Weights of a small transformer language model: width 512.
MLP neurons of a small language model. Each row is named by its layer, matrix (up: input weights) and neuron, and shows model dimensions 80-175. Each number is 128 + 24 x the weight over its row's rms, rounded and kept within 0 to 255. Numbers have three digits each.
After each neuron's rows, "fires on" lists the tokens most often at its 100 highest values on Wikipedia text that the model never trained on.

L8.up3709:156155159091154135126100170106134129110110142148080120092138162159138144130168119138120147101140131117120099135106107125124097129113115130123113176161126112099124163146147140146146142136131089118123090146165110126128168111138123133095134139134134089104173126102120102163126137125106144153
fires on: "|", "I", " and", " to", " League"

L8.up1049:109081122128120142114132110139101132157143160117129152148163138137114185149162124162156095099114173131136147142125143090123148134133112161134127087119118085101146115122099098146117094133120134099143088102126128093139102124145114150122107127080140123103100142122141129105135141103154132134
fires on: " |", "-"

L8.up2145:180116147152155134116152135140142124146103136109134101164109108110149130121147122105073123122165112129178099132076159152125119113108140130096112111156113138135163137150113117126083136122154119189119132125114117108128188174098068097138129109123093115119142141121142122134145139124147126136
fires on: " was", " of", " 5", " |", " 4"

L8.up1516:173096122128101125090113126164117161118128143129150141153137129101177162141167105133126164139169108109145144119140118100105130095157122188156125126117126145123123092156161116116117141167137129143106125111117153131129146110144174153123106092132134135155150142117117149165123139122130115141
fires on: "\n", " c", " a", " st"

L8.up445:123107110120128165159132112109167116122141113124143152107150132106153111132135094123109134124163104113129082091176105134158113128095166131157163115108137103101127118169151136134137111142118120113109135135125120143176128116112106130149126148139160135131106161085154120154153078093134172125
fires on: ".", " and", "\"", " &"

L8.up1279:176143135112089168132116106144153157118125113129143107119128112114127084130141133175114177132130112123105123148141127123091149172097113101109115110144124113124123168158154110122100144126173118110152150101139133098183170104126133135122162080155148099118123176126108154103126082127075136160
fires on: " the", " of", "k"

L8.up3677:129126102187118150073128157161098140109129111139089139142128166103111163128131113158121143156140121139130135140124150124099153096087158094139127131122130124136103158120116152180123128089151151141062120142125137110100138150136136072096108169133107145161121116116048091151158164126109130122
fires on: " a", " of", " |", " such"

L8.up348:135093111113130141117158165078142133142133158109154110110134116139114151104120113124142099145097111113121135118110103159073146081085111120076112113114086130094134121161108160142142119175166144098120135159138121142138172152144118105131145121162172104115122121175116076142125136159155092112
fires on: " of", " with", " for", " by", " from", " year,"

L8.up1605:145123125115148144103088155077146102143134123130174121096163102148141116115138142124154144136121104123090106132120163123132153111126122118170152104164135147162157145104162142155091110105119129132132157121094094119098136102153152122127129119105131125131198141121129159095089126153171097147
fires on: " was", "-", " with", " were", " would", " ("

L8.up1327:128140127104149146143085112120116130123080144106122138165096114126138128157144103142143134138127126153131109153144168122104134151100116129159116122148137157152140111147106181143121120143159113144174180093125092125110086144123119140128135117097108129101133137140132099120125121123123154082
fires on: " its", " of", " |", " their", " the"

L8.up3881:107142100112127130120154134115107127136116089161137161122126131122128135170155131136080117083188122111117112120134165114124164139118111114170107127113125147147119154134150125091123160152127158130115154151158127076136121147125127105107158138135067084158082158132166103088135166143119180134
fires on: " t", " c", " sh", " 1", " 2", " m"

L8.up3877:146186104166134126094110125178096161134085118124167108152103130122147125091145109114112123138132149137170114155105102135086108151146139118117148139098148126115148140135096133134154142169096105120083151088136135121133099155169123162170133122112145124082134126124155115080121104112133121140
fires on: "\n", " in", " of", " the"

L8.up3330:139151074111152119119152151119140109144126130161116097100130182114113134119157145119116134120102133145127099112084131161131132113140099101110149151112077113138124138132131160146175145134109149152137133094123134173143110109139129115117126108113124133111128147090125133140113138147150137125
fires on: " or", "\n", "|", " Grand", " and", "ig"

L8.up2927:127099107107106145124111120141156132153106131072122164100121125117174070096129126128129125148139109155118123127144124123084121141152110157105087177090200130107143104166131132131118150094161134145114144128131103172133148186126110112143130129122115159122126161161149119134149108137133139145
fires on: " |", ".", "a."

L8.up1280:139114107120139137103088132125115106165116135127147124145162153102108102152134143128121124132092122086118114174112127114158110115142145122116161117089126123119129113150104121120111160153111119128108168100116112123131067151179154159154136152121071154109114115116131122140100128109179132134
fires on: "\n", "-", "d", "==="

L8.up1361:151187142108126140082104122169117120151087099148125107069106125129118102138116111144153138076164152184147103101114137109111080144143124142143128095120139144128128138138160150121115142102096142124156146130159111183089163156121161139115156133108109150147108136142141127110105129162174143152
fires on: "m", " Al", " in", "s", "ed", "e"

L8.up1864:114116104128132092119119136117156161170111112110151132118123121086132117148114104149149147120182099155111174106202118147163121128123150129082126158108159114096113130157115091120155161106139106144127114127162088147151136109139137078113117101134125172133114113162102140118190146138159133078
fires on: " but", " which", " |", " the", " and", " by"

L8.up1910:113153158141118164109124142100127122139078097127107125148124120158142162117132116170167075090127140093119111112103084147098132129102178113122132090082083128095124146131108131139136138093091099119178162084153112147112155147101139163112144147127125183140130163134146150145119128088132083107
fires on: " |", "t", "os", "as"

L8.up1415:132155151140138179139128141102099101121103088137113090167134111123144095110114110151091117080149109149109125108137137174128152136107136123156111150122169075130112154133099117115134129113151093158125144163111172096133195130108109147087138146141137126157100166131086146177098143148132152151
fires on: " of", " |", "'"

L8.up611:111140117124150130142107143168117143143140123130115149105117136152147141134145143114162124116159153105154137159092126130130130148143098113093161163161153145107106133116174126134194133105141139096076115148131111146151120096152100108131119091116059121143127091122108154126119128103118107142
fires on: "|", " and", " of", ";"

L8.up566:122089117128097112148151101118118098128141149108124142138173166158162152135173123152135126124109131133125148152143139092131060119092150102162151118110137114095178088128155131121119105129151153124159104173165107165124136184109161083091094141154148129127115126151131178117111143119133086128
fires on: " |"

L8.up3705:133111128140158128060137144120150132138150133173137103125109171113169152101088150152122175158131129179143143160107173126197159070158134131112137160128105133112101144134162136128175075158120085112118098153101103089162130139099114108140124163112154149145132147105167111108123147142165148116
fires on: " |", " ", " to", " of", " the", " $"

L8.up2571:144142073101123106139141122101097150092127083152146115105131082116109120102131144138111141118138127174096117147158152122169119132138153118118124140104182140091164141131146120107131120135101126125087111130134151125132142127132086139142132085121139096096139106150132090133080118113180146118
fires on: " to", " and", " under", " out", " should"

L8.up3197:139133104180166103080107125103129135139105156129125105148084133147103115118155095084169161134151144155172151115104120162156124103131142142087122140103114084084118122125134163136113128088190107154130113097085106138139124152119117110111146145142141144108165154122136131102173145129162165146
fires on: " |"

L8.up997:100172148123117098090118087118123119134189109116130074114159133113107120132089142127119123091118123080131117110156167159111145180092110115124112083118125099152137159147096147144146137167122166136110139128141098143126109152143175132143130145112146118098145149142109144144104095098145159125
fires on: "-", " in", " for", " as", " on", " was"

L8.up1608:122133127127122095143111114134110165117118151128136108140085146084147124171113119182093151163180147134177129149164120128134109124143133132111135123141156151104089139139153137114149091113146135137089147157113117100117120096154138129125143160094128153143154176137180141086157153139116150165
fires on: " the", " in", " football"

L8.up2271:143114110128182162109162130106166149134146104088123141109128105141153156112159121130118123120124161171124117118138134197129082059075140116115124116097118141124120136149120111107142112169100163137114203126122158128154129109161162115170127178137162094165140131128111140118128137153172173115
fires on: " of"

L8.up3392:126125114155171151123127107110105120111107093128122170101121129114130128109140123115106123119146088131100152130143110075104093129133140095066117129151175111119139117139080123123116101091136144118134125150101112130147125156118147180129154078082133103114138133145122135132162134122172193148
fires on: " and", " also", " or", " not", " |"

L8.up2694:161144126118130153139058110130113096173102143106078127133139109116122128121109087124147137136113109141123114104154149134135158146076144132135087150112124108106140085108138115113100130127164109142112131130119128109136129155145160148118123111118080125099096156151134104092135147170133134123
fires on: " of", " |", " Of"

L8.up1163:149111080111114166139122132118141130099130160122148118154159124134167139106113116112097125133179147114106129122109106084138074159124143144123140114091120136139119145115096116152101163086110117145126143128119115144151102161107133129144150116113120193151078157123153140117167131146133110116
fires on: " |", "n", "19", "1"

L8.up2603:125127117106130156129110131096133118133137121127126107171099138105079109108130125091124140111133102108093130090124123157131155136111128102176142165118156162143154211145139163149122105133118179126112083145158148173083141162132140116173122116059118143123129163129149130122131135149184110175
fires on: " in", " to"

L8.up3931:102174134166115132147129168100123099116117109132149163098143146104150085116130125136165109144134087106151097152133118153142169121077140140124147136165135117129129106148085147089147082118160178103116131118177153152128124173102122141154142106098109159073100121144157127150130152149135119104
fires on: "an", "ch", "it", "at", "i", "'"

L8.up3814:129125131096136094066153156171102115148121106123132112115135113141132110127100137128102171110118104142152103105140105143122144089125135153104118110113112137133144096082083138161106123120122139107117154105106106165084138144151147100116106155105116114104153153136113135110122105139106129109
fires on: "\n", " \"", "g", " 188", " 0"

L8.up400:150156079122144135134122132126105130127105131138127112162125087122098138099137107126106122157129127147128154167088118151168089091105129120104131124118112154148113101129093181141146144138187137119146123136116142095109100087112142130131126138114143130093153156150124163085126134135156106146
fires on: " |"

L8.up2002:143088095157157101152134131119182105127132113116137111110124106121123127132125149148171163126157092149148149152136066088111130125095136111123129118109143134114104122112099152146151114142093120140185135123103093140135118132137099116084145120103181128101090158157130137145099121102136117088
fires on: " the", " and", " to", " his"

L8.up75:089114103116102150128132144134087156084124147096114136126105128141131132134124078081112127121131097133100108129148122132149140141089097136118115161082160117118146125147117158163114127102131134100114141141142147116097133159120139117098175163095128142168108142140147129158108129144156123142
fires on: " |", " ("

L8.up2744:126134135107141190132132143118148161174106097097115155164184151085122103133146077151131142104133113112125140137127123144139136122134098139137115131151155112121153110114135139160173098142172117100114131098146146188131148122174058129165125171119131130077104155112138071134133143112150147163
fires on: " was", " is", ";", " were", " are", " ;"

L8.up2990:100141141104117181160106111154109087110115150169124120132167132142142134131138107130128127209114154106116169120162093139152115154103118140129137122113091130123116115101082117147145114122143079153139086157134147120116132190087066101164123142091120161101110105131122111129150130172126112115
fires on: " |", "-", "et", " in"

L8.up2001:128100146115128159124119115134133130100134113150153166090121079112130141102162105075134134179156167124144152141133125142127109135147123169102157138092094096177118164119129143114110115127106143124083105131105102136143141099117128152138121156101138145094117109141112136132143099145125104117
fires on: "\n", " under", " give", " provide", " a"

L8.up3648:116143104112126139141133099063115117144136174142119094109143113123139163110195134129120146177153141136172133092118131139119091108152127126141122131167160118116111136199147103102112145120068147154154134146134131156101135134119154142114123121150081091082171141126137110127085116102126164129
fires on: " Ch", " ch", "ch", "Ch", "ich", " (Ch"

L8.up2516:122100120108120095107128128095139135122105135137145099152117149158090123147124128120097122141087129130110152139139142133162098097115158105140131115153175074133091157151138157113087107160142137119112133106124138114128175140090081126107112140096145131141105129195119143140103122121095143131
fires on: " as", " the", " to", " |", " was", " especially"

L8.up3661:126145116103127105097100154147127112162119127144132131104144070100152118130120117149081142142129129141125131112127091083154123125129109096144109127126123089126115063106130113132131125121159116139144122084121129118100130159090099087129108133120104164126101131151166123130115111110152133103
fires on: " |", " st"

L8.up2132:156095108166137095057124160146097135152114146153153127127141124112168103107149113135124102127154105119129147111147135149121160119119146127124145136116123121149034133122118142142086104107146089151128115142142116109113082126135115116144140150134092143114122171157140151095115127122119133124
fires on: " |", "|"

L8.up2935:133094125082163110143120123128169136070165102172145140120144136127160130118106124178090087153143125135165119158173138133131130098110154164145150120116128156137095132113138085142137159122106129167152143136124091142118118113156105124109131121130123132125117141146140119132115118105122111156
fires on: " and", " or", ",", "at", "est"

L8.up2247:109131159121136139095120177171157161130141127134132130154184157156142134113131127146099094143152119130147168117127123127123131123138110162140187110141160092143122119090097143143151113107119131158101136109111098121140137089131177131074177141124113108114185136118085107090128148134093127096
fires on: " |", " st", " of", " @"

L8.up2543:126134125163116121065109085138165120145127090107150118115118069138141149114167130140086108107144095162089182120124127184133104130112162106134093151123173089153111153080150130099155145136133120091082123134167117130107175122158101100152120142129124113116165128164167097142134108140085110153
fires on: " of", " at", "al", " while", " |"

L8.up3287:136135130168175088133121111124106130131116127135121141077147116167136107115153084107112121162117144109114125137139133107124159139124122133156135099105128151120172132129166094082161137111110141166104144133167107146109126106125115116131119141164099100160122147093080150138117152117060091137
fires on: "|", " |", "-", " 29"

L8.up3062:125141119150116078100111095121145123121099168114143136194163125125125106126155104160129134121144120140121091111133128128149129105130135098126087102139168119125118136148080140146094108167151119124118108094088094103133166134106145120120118122133112152150119151157115197112077103159111157139
fires on: " of", " at", " as", " from", " the", " |"

L8.up4037:143154166140159116134136121098107126160133140137105100125115113129146103116120137149132134141156116138141139146144144144125154081134094132117125126122123134130118114141122156135121094079149129129134135129120131150131145101108114098110143079108144124121098133157111160106147129126141117073
fires on: " |", " 200"

L8.up1446:104067129120148131113166099092118166097071121154127115137204101108128109148100119097114134130121091136112148166140143133159115152146160123071153163160135124107161150137133110164103117098156164150141132163165155154151139109105151135137119085118157096120150164169122117136117088076151127139
fires on: " of", "l", " and", "a", " under", "ul"

L8.up2047:147118098118096121115140154129155117097130128123168135114152121127153109127127121161133136146162110136151117106148169142152076072164134137163116147123140121124113143139183116127092132121117144127144106117108056134160157095115097146126113118121112150131193162112129136122140118157123152144
fires on: " and", " in", " &", ",", "s,", " or"

L8.up1879:148106126150138068111126141158168138133095125172128146120146130156133181080164110124114148160098161135152132130105146118166099098147156135127115150097134120150110135143137152133093108135128144164089115137083135171091146099148091139111113101123167131144059113144114171119113121121153157141
fires on: " to", "\n", " is"

L8.up3690:064152155109128164093168110129136113138147121068150096135124123140108107110143163153145151103116083120124127117154146125159116186126135132148153153141146138075135121148123112178131138117122139134129114147170149166126097163091094168133110129114082113118129162118106111117152167130119151119
fires on: " and", " to", " of", ";", " the", " or"

L8.up1657:159099157113113116135083136089126143120085129145127076134121114116153154190099145075163136127117118097140132157086075160115171109114122137093153148096141124122113145146141154129139128176134118146129105090124134114168166103094171124114146137133085109127100151138115119098116122128163119112
fires on: " of", "\n", " to", " |", " for"

L8.up663:156112118146138098142154118093079128166084149104141102151143113143145069107118118130140107142157140104156126142139124123154105128165098103133164153127154147115102120109153153147118107105141145088099129122126149138107110109166101139101160119135118125112098106189110136109111100135135127106
fires on: " |", " the", " those"

L8.up553:119120114159116113125171128123123101110102162151142084138155112116096125146159186121149112136117105167097105129149131111119137171143151111129111108146106105146112136132128157142109138105139083092130131125103129114110152164127128126161132116088142157118133123151119111160162173115118123100
fires on: " that", "\n", " which"

L8.up1444:144130141144103103107154147186113160113118069155142162113159122125129160137150146166176152110114121123126106141139155144062126084120130133138180113167084103133113094127096147159111141120130176173129100102115077145150143122133099138109151156111150118135114141120109117127130139129159114111
fires on: " |", "\n"

L8.up3639:131126127114089157127165120120180112092135104102117088160121117142158101120130068136134134144105122129114111107099147133082166104134147117118121133099130093123134095102179135168099109098167120135118134158096130140161136129095151129116151140102082135148106089147115159144095180131155157133
fires on: " the", " R", " B", " |", " he", " his"

L8.up2260:177107131109073133116162133140142130111100096112168153163128148144139122143152132156109135162146119160149141083150143130121101107111139113146100106145089118125134104160157124159095120103110125130163123117097126148135117102131150144108083136136125125139168134178102126123121151155106161109
fires on: "==", "===", "|---|---|---|---|", "|---|---|---|", " =="

L8.up1664:148077134152114114135100172115161138119134133137137151111099109144122145126146130127129130131134107150136130123087141105116127147128120128097097122104125135088104134109178131105105148118175130128155112168136154093102174103123147163130155099134139127139101170159119124128131162145163156144
fires on: "\n", "u", "\"", "ul"

L8.up2258:150129118131175145085152155138116157073080170113125125154175123101089105121163145136130176103123167204135121123127139150141097117130150155122114112141142104129091085109110149121098123137123132155112138149138055156121159172108162123094085120137109097162122129137127119115138107138120174101
fires on: "\n", "ar", "m"

L8.up3235:166114116115178114098095136109096139133103102120154124101133131122122120150140120126146137110178126121135084123109142077158103132142191128147114159142100143094135125136075130138112118077165117132123124126133152134102157141163155151133182143075093109128155108133092135102138168129157115112
fires on: " has", " is", " are", " have", " had", " two"

L8.up3308:120119098142125153161130152117104122121114169165113116137140146074137150117142137144123127134118131139126066132151138123153114136153130143104138130139172179149097116136129151102098127098121145138145139064125114147113137106144126147150151165095161128110115100111145175133165133106112148104
fires on: " |", " United", " U.S.", " /", " 0", " 10"

L8.up3601:084142137117136077103078104117127119116100120161140149178191133156149140120163170120125114121110138087134135108162172127139117153153106128142106145111132164107145142125102144133160167133142139094101140113140103162130142166131142101135149149092161123099156120145104100132127135084121096093
fires on: "|", " the", " |", " or", " and", "ri"

L8.up847:136110071098133124165087153137147094128080134137118145161128159105128099144112101191120136166107127113113128102128119093129135095111100133103128114125130115166076102093085125106125095165160176158117139125112128123120111117175157102146141164139121129160142151101161097100118116137136112118
fires on: " a", " the", " an", " 1"

L8.up1599:110157092141134188145144116112126140139090147113141128179144155135095122079133087120119123122105130154113135112107136095091133098121146130142137129120129099105162159164145142113100119157155117087118134131127159119141120136136158100162127121114141149069118099157079159104148187126134131131
fires on: " |", "/", " Hart"

L8.up3666:130137127140146078144139116106134174103108134147117138094106129143102140138141122110071122118158103113105137116169148115111099097162147152147119129127147148154103121134139119137083184095160141130094110145096157101138135105161154096141096082105124163138111124127113126131131134116133125110
fires on: "\n"

L8.up1894:144166149127106140154161129137112196141133156113115084164143135121107149170155151145138143158153089115123124136137124171111123143131159150114150100091081126107125110102111147119139170099081132114149147133143139127125118149100138154077133142141098147131130137139139119144104081104129153127
fires on: " T", " t"

L8.up2146:116104156138126179135124108151132110137134178160146137137101117101163158110099128121125125135141088134108121116101166126160124124121122080110090153132128154154122090152127126110116143132128127158148130113128134133121114119179167136147170160125123124154106123146131098136166125112141147120
fires on: " |", " 0"

L8.up3225:109131127126152142128103133096123162129145153117142173148100092099109144108164101156110102163128095141109111146102136143123124132109123150138165157133153108107124124167103149094132172121100150092183165139103114100105144152139097165115111091131070118097113103131107140128115151147135068131
fires on: " her", " for", " on", " their", "ly", " its"

L8.up3683:165149122174143108148138137123115115119142122139132126148121105159124106137133138147130146088109110123137124115131179064136090108099115169098135142128114111148150129129075118166122172110142092127137166137103125114157116113156099121101137109169152152132075149190145130106124127125126117097
fires on: " and", " |"

L8.up1810:104112135135153136117125132153130132146136118163154144113142115145173123129161097055088146105102176085096149125091156121086128146080101104136125138079112109118127118184139106148080125098171115152143114120120160168128152156111126121131113147158087171165130124131107117143110094127116148130
fires on: " |", " and", " /"

L8.up921:127112140159142087147133137116170102170085124139100094095142157128137119094138107122164124115155145096124108116071149120085166117151130135136154150134110123116102137124109091159140088178117123167081124131119122158135150132140124138110117147106122120154110186167120122101117103102120150129
fires on: "z", " Az", "o", "ous", "um"

L8.up1648:107137124095168186114140122129150137164130111152124116133130118080101093152126065129146138109131087129084132138143158166055089152167142125130097118101111070123156124117175120116114158113078094146161119100148075143141146143135105089108139155089083154096158124141124127167146116122139156116
fires on: " t", " Or", " r"

L8.up864:162117074133135115124084171122152142116150107142158118123109130116157144096118148115081156114135131129122118134164137137102123153139113170147107100114117117169074114113163140115158133134115159125155135132141128091140147117129170094146221108115121111131125148130158162132116134131089111140
fires on: "\n", " a", " to", " and"

L8.up447:121144148070121091148136175131148106110116143138117119139107127118146147161144133151154116140110129134156122127167132135090126089143132136134122130113165073162118122166117124104155116128105110119114156141117099162142134148101115140115119191079135161093137204126145102154123121155107098086
fires on: " |", " 18", "as", " 17"

L8.up3428:120150124114145146148091103135127112090117152158109125130094132137110113133118141141144122113142164109094132125148130120162177138152118115143157153116094158088135149138105129167169164111109113100106111149121147181153145111128122098142117132160140155121107122152122149117109121126103089125
fires on: " |", "\n", "ros", "et"

L8.up1363:116138103107143143106138148128138128174142113149135112111138098133171107173137170097080129115124137133166142154114145149173120148141146163096097154111135167136152174112137083108169097147164114169100157121142119082138115132103101100159139127133110135118135117131144138105162126168141145080
fires on: " |", " 0", " 1", " 2"

L8.up3724:138108106121108095136080151126100114143112111160121104126107110135167095115106112122123141118145141119130115140114153140123145126101137160117127124117124109112140127137167147097140140127146139155164146124092129127152104124158087152103123086099155119095089162122105086114183142155162124074
fires on: "\n", " a", " |", "|"

L8.up3884:122126106126087148156099132137146115123093080144091147142128132124113127122137154082118119141126109142099097132109096115125119174105143121086112153090115144129136144111103126154090101108126125119126149169090113148130112155132106125135118143128133154088107148127103087109109163112114108104
fires on: "\n", " |", " /"

L8.up2592:107161115108142142117114150149144092100112103133113149112201136135158111087132146138141172132104105118123069144177090130144127131146143138118106157097165155116105111119122134127155108139117100092166168135146130095159116104078142113091071096142147133099169098166124125094160142120139105160
fires on: " the", " in", "end", " of", " his", " and"

L8.up1254:123134097153114126089135141130093171104152117131109134137144146126140131113093112104130149154095131151107091085127065103132116147150123149123123083090154123147120144157096142091124156160103161162138139102138095124139134110160127112138116103121138110127128129142152133117116137114127130096
fires on: "\n", " to", "c", " a", " the"

L8.up1509:112123118169121106113129096154157138167063163099141068137153111104155098139132126109143168106117134108177135163141144115148144115154110145112123100111148123123130121100121108120153170110152111111154095135118084122118100135170128129120118142123160142097066189118123145139124139117151127140
fires on: "\n", " All", "iz", " |", "ip", "\n "

L8.up1306:098117109162072119132134129176116125122118144115119126168118113109086120108153135133104110155105102174138145149156152121117098159106104096161140122112134123094169156122169113118147100114119142135128096075110141125150099130145155137164155109141179136133159121096144093108119118130123195120
fires on: " of", " in", " the", " United", ",", " New"

L8.up2852:134110125150158131155127133175102186148147173150108157147118111147124120158141106108104128145160128089134110059135175148077122123117127108135152140126124124112100122139105124146132102129159123125105097123100116140145125120108116089122103096084088122130154105132139173105160136177138117124
fires on: " |"

L8.up3518:102129166144127129138127126081141128139104132149158141100166142158093120105124134087136113111122111143145163130144132101126128135131115154134133154119071118101124107107137090105100126154113204121133168179169120119113101161127085121120140093151152098106113151127169142156114140121172112143
fires on: "ia", "y", "i", "ie", "ch"

L8.up2887:125135134091152160132113151131157120151078074101129130147124112162129159139100132106152152125183122150105101186137153126118152080125160161151131137117140124115147174113100131139097113136115093146099162090151114116092122095160130118116132113088131121111132091135133064118110082149098090139
fires on: " is", " was", "ion"

L8.up382:131128098110103109145141141114116153099103116149144092135111105110117109148140059154074161119105127120141139136096152108097122149106123147124091122149132103139096075109121109151128100174156136115131122118123152136142134094117135116134145153114137168123184153116119159126116116088105145118
fires on: " the", " that", " area"

L8.up3693:103162083138135118122138158156130115101149155183181135161099119167153161109141108128091129161149089146111127111118072148135151150163157138095142145121176151121100144125137128099128135125113124163149118108118148157159100097139113147160133125143149121144155126154120130150152121129077116115
fires on: "===", "==", " in", " between"

L8.up713:139138163137124168091144102209141104135141150129073154185169105129126128139100119112112115100144112099140117115119160122129091076114150166088170093113147169150089104119149121155115149130130124111107126176124135140113110130148131131116105176060125105163127132160155120120143113117105161137
fires on: "|", " |", " to"

L8.up1519:172133141159159149143125112099123139119089171132111096133159101135082115086153136103158115152141083145123161079134135110103104174120105145156084102103096137125186128117136135139116126116116138149182179089140116112144134131134119110098153176146104112144090152157158112093166101122102105137
fires on: " |", " of", " 1", "t", "re"

L8.up2081:076103114139110096135105118128145149143092128121154136132167123118090140108159120131121164150140127137103143121156135122133087113125108140140129096150127136138114133131148140126114121126104140120121153143137062123094119132116147088148119126137125139093120112165133103149116125128110169160
fires on: " from", " of", " –", " on", " |", " after"

L8.up2235:105135142098059091142104101130166094116088087116131121122159121133113123115148102104154102115152109124123123105109164124148130119111118118137134110096094133100144148123109119130084108133121118121151130139102168113157141167128079135104129132096145106100141130110112122105151140104119148121
fires on: "\n"

L8.up3554:100098111171142138145093130136083112120149134113153142107186093142092112130158126130125140187159112166136129110123139169188130144151093131149110119104096141163142154148158106175128135134128151119109088115119139156112149108156174124116136160118140110142147152153119193113117162134098085121
fires on: "-", " \"", " (", " re"

L8.up3839:102141115083147138139132098107139159167136138106114160128139110134101086115161122130131144164144112163126161141108128091107119127170143120104145120166161108091175117147127129140142134138144133110130142161099139129170170150147124091116130096142108119107120153111147147151156107149133176122
fires on: " the", " was"

L8.up2356:139119114137143145137150102121123137122098152110161088117136113144170110165119138104150104134136087140126079145135133158112105151122112102144095106162120135164129109114110125132150147156115144157124144145105091084110118158182142137112129127102147110138097136152118145125137117122185102123
fires on: " |", " 1", " 18", " (6"

L8.up3719:148131128096096127113150115119161141123154131095126110122130119094154097130134108116125126128174097153119150124097175136095108092167146085168104108098146078116106109125138135143155096090100128158147130140121146106167184160090125106140167121146126102097157111124130145158144137159175132125
fires on: " of", " was", "h", "re"